Weights of a small GPT-style language model, trained from scratch on English Wikipedia: LayerNorm before each block, a variant of Adam for these matrices.
MLP neurons of a small language model. Each row is named by its layer, matrix (down: output weights) and neuron, and shows model dimensions 400-463. Each number is 128 + 24 x the weight over its row's rms, rounded and kept within 0 to 255.
After each neuron's rows, "raises" lists the tokens whose logits its output raises most directly, leaving later layers aside.

L6.down206 [116 128 136 138 120 121 124 119 132 136 165 134  91 130 135 125 117  99 185 139 161 146 151 127  92 132 108 130 110 164 115 150 100 111 117 140 127  90  91 149 119 169  84 194 110 156 203 157 138 132 118 159 130 161 109 123 106  93 131 150 155  91 127 135]
raises: "ite", "izing", "ized", "id", "ist"

L2.down1211 [120 127 121 145  80 134 132 166 138 114  88 130  74 113 163 143 146 119 127 133 155 161 128 124 120 121 125 145  97  90 143 128 106 138 157 105  96 142  92 137 129 174 147 135 120 117 144 125 123 178 134 127  92 126 140 178 136 139 148 145 107 103 154 138]
raises: "ism", "ization", "ists", "alam", "ly"

L2.down869 [119  92 159 173 140 121 101 106 102 112 151 130 137 133 113 135 140 145 175 120  80 129 151 165 136  92 117 161 143 136  73 163  85 106 147  90  98 128 127 122 105 103 129 143 142 135 144 114 112 129 140 126 123 112 126 116 114 186 131 126 123 141 139 119]
raises: "c", "id", "ph", "ic", "co"

L6.down1998 [148 112 107 150  86 128 102 116 163 116 106 118 114  96 155 146 114 154 132  91  95 144  92 137 130 136 107  96 156 155 160 136 141 167 108 117  95 134 140 136 125  99 141 117  89 114 127 125 140 146  99 144 110  87 140 117 156 101 116 155 129 120 122 152]
raises: "an", "am", "î", "ude", "â"

L6.down794 [122 140 128 142 138 106 142 138 170 107 162 134 125 138 147 130 102 153 124  67 134 112 134 149 127 124 119 118 143 128 114 124 175 135 126 113 162 145 132 105 174  97  98 142 129 150 136 170  95 155 133 137 168 126 135 107 103 152 134 100 118 112 120 175]
raises: " American", " British", " Finland", " Russia", " Ontario"

L6.down1585 [130 115 126  99 121 117 127 190 147 124 127 121 104 185 132 158 119  98 148  96 102 104 158 119 139 114 132 142 127 110  75 112 128 110 145 121 131 128 102 145 136 133  77 156 139 141 163 159 141 109 123  89 172  96 134 130  87 140 132 125 101 120 125 153]
raises: " order", " addition", " honor", " response", " front"

L6.down352 [ 92 146 139 119 124  90 118 167  89 130  95 151  91 111 110 108 153 183 145 119 113 109 133 142 149 134 160 120  80 119 115  98 123 148 137 105 104 191 174 151 132 125  63 121 170 130  85 112 117 133 141 107 158 124 167 159 117 159  93 127 148 140 135 113]
raises: " these", " the", " his", " their", " this"

L2.down323 [143 152 135 162 134  92 137 126  79 160 133 123 121 131 167 115 167 141 137 117 122 112 134 121 158 147 135 116 102 116 140 158 153 125  89 118 170 127 116 156 116 153 139 112 100 135 143 113 123 113 118  74 131 159 138 141 155  97 157 159 136  93 109 126]
raises: " to", "n", "ends", "end", "ities"

L2.down1324 [127 103 109 169  92 142 116  93 118 119 127  67 152 150 100 125 150 157 138 132 123 128 132 134  98 134 126 105 145 111 145 163 122 117 102 113  77 122 129 135  95 128 112  86 147 134 160 134 175 144  64 120 119 109 102 150 138  81 177 139 128 154  71 125]
raises: "ions", "d", "it", "is", "its"

L2.down1426 [117 114 140 168 136 107 136 130 164 148  91 122 154 138 184 130 132 135 179 102  75 112  95 142 150 121 127 145 116 149 117 108 167 123 122 113 110 115 110 137 112 135 159 122  81 136 168 151 161 134 112 125 144 103 101 139 154 106 135 129 100 120  97 114]
raises: "ard", "ards", "n", "s", " release"

L6.down1888 [ 98 160 167 196  88 108 116 154 102 114 127 140 123 132 114 142 142 137 127 133  98 110 136 186 135  54 116 108 107 136 135 130 128 115 134 128 125 145 123 148 154 138 136 107 134 185 118 128 100 182 146 141 125 129 131 158 110 115  80  87 135 103 121 141]
raises: " their", " him", " whether", " these", " another"

L2.down1792 [ 80 177 147 169 129 154 134  56 162 124 135 105 122 120 119 157 122 185 139 123 142  82 153 117 105 167 120 149 114 113 120 109  96 112 141  91 134 129 125 117 104  97 113 135 142 105 156 145 102 121 117 115 107 130 150 147 134  91 130 129 153 126 112 147]
raises: "ately", "ated", "ize", "ate", "ially"

L6.down652 [132 112 137 124 142 144 145  79 148 141 123 122 121 136 161 119 142 137 147 133 116 120 122 111  93 124 130 102  94 185 145 139 105 122 113 110 105 123 105 110 150  94 120  87 123 100 163 147  91 141 155 156 135 137 148 111 131 138 139 141 118 123 109 165]
raises: "Review", "eting", "ent", "ert", " Medal"

L6.down774 [120 117  90 115 137 155 122  99 126 137 128 109 156 165 126 155 139 132  82 112 131 119 163  90 121 160 177 152  94 123 134 149 122 110 178  81 145  95 187 168 109 141 125 139 109 150 123  96 123 166 124 118 155 132 124 125  92 154 103 112 129 136  93 151]
raises: " Australia", " Japan", " Italy", " Germany", " Russia"

L6.down488 [110 146 115 122 109 143 135 134 138 120 148 136 125 103 143 158 147 134 131 144 138 131 196 145 130 128 147 153 159  85 154 103 187 130 133 135 120 146 130 150 102 124 118  83 169 147 135 107 101 102 129 143 136 136 133  87 166 169  69 130 119 111 163 112]
raises: "ful", "fully", "-up", "ral", "able"

L6.down1232 [123 122 145 142 111 158 160 135  86 162 167 107  95 136 131 119  86 117 117 107 137 161 131 133 108 143 140 123  84  87 141 152 121 128  76 120 104 110 102 133 153 125 116 156 156 128 161  97 122 130 166 175 111 120 128 150 121 139 136 109  86 107 103 144]
raises: "ating", "ated", "ess", "ation", "ino"

L6.down603 [ 88  86 128 128 115 115 119 144 100 114 133 177 132 113 116 103 155 144 160 152 150 138  89 143 137 149 115 126 128 117 134 126 113  91 120  97 132 122 139 106 102 122  95 143 126 176 126 125 125 167 121 132 136 122 104 112 154 138 145 117 142 140 131 127]
raises: "erm", "ership", "ship", "ers", "f"

L2.down859 [137 111 167 116 103 154 175  96 140 118 138 127 143 113 141 137 145  90 119 115 141 176 127 121 153 170 137 143 112 127 134 141  84 141 147 128 138 121 119 131 125  91 144 129 124 105 101 153 127 100 154  98 115 169 107 118 149 141 140 110 104 122 131 131]
raises: "ties", "inks", "s", "ies", "ted"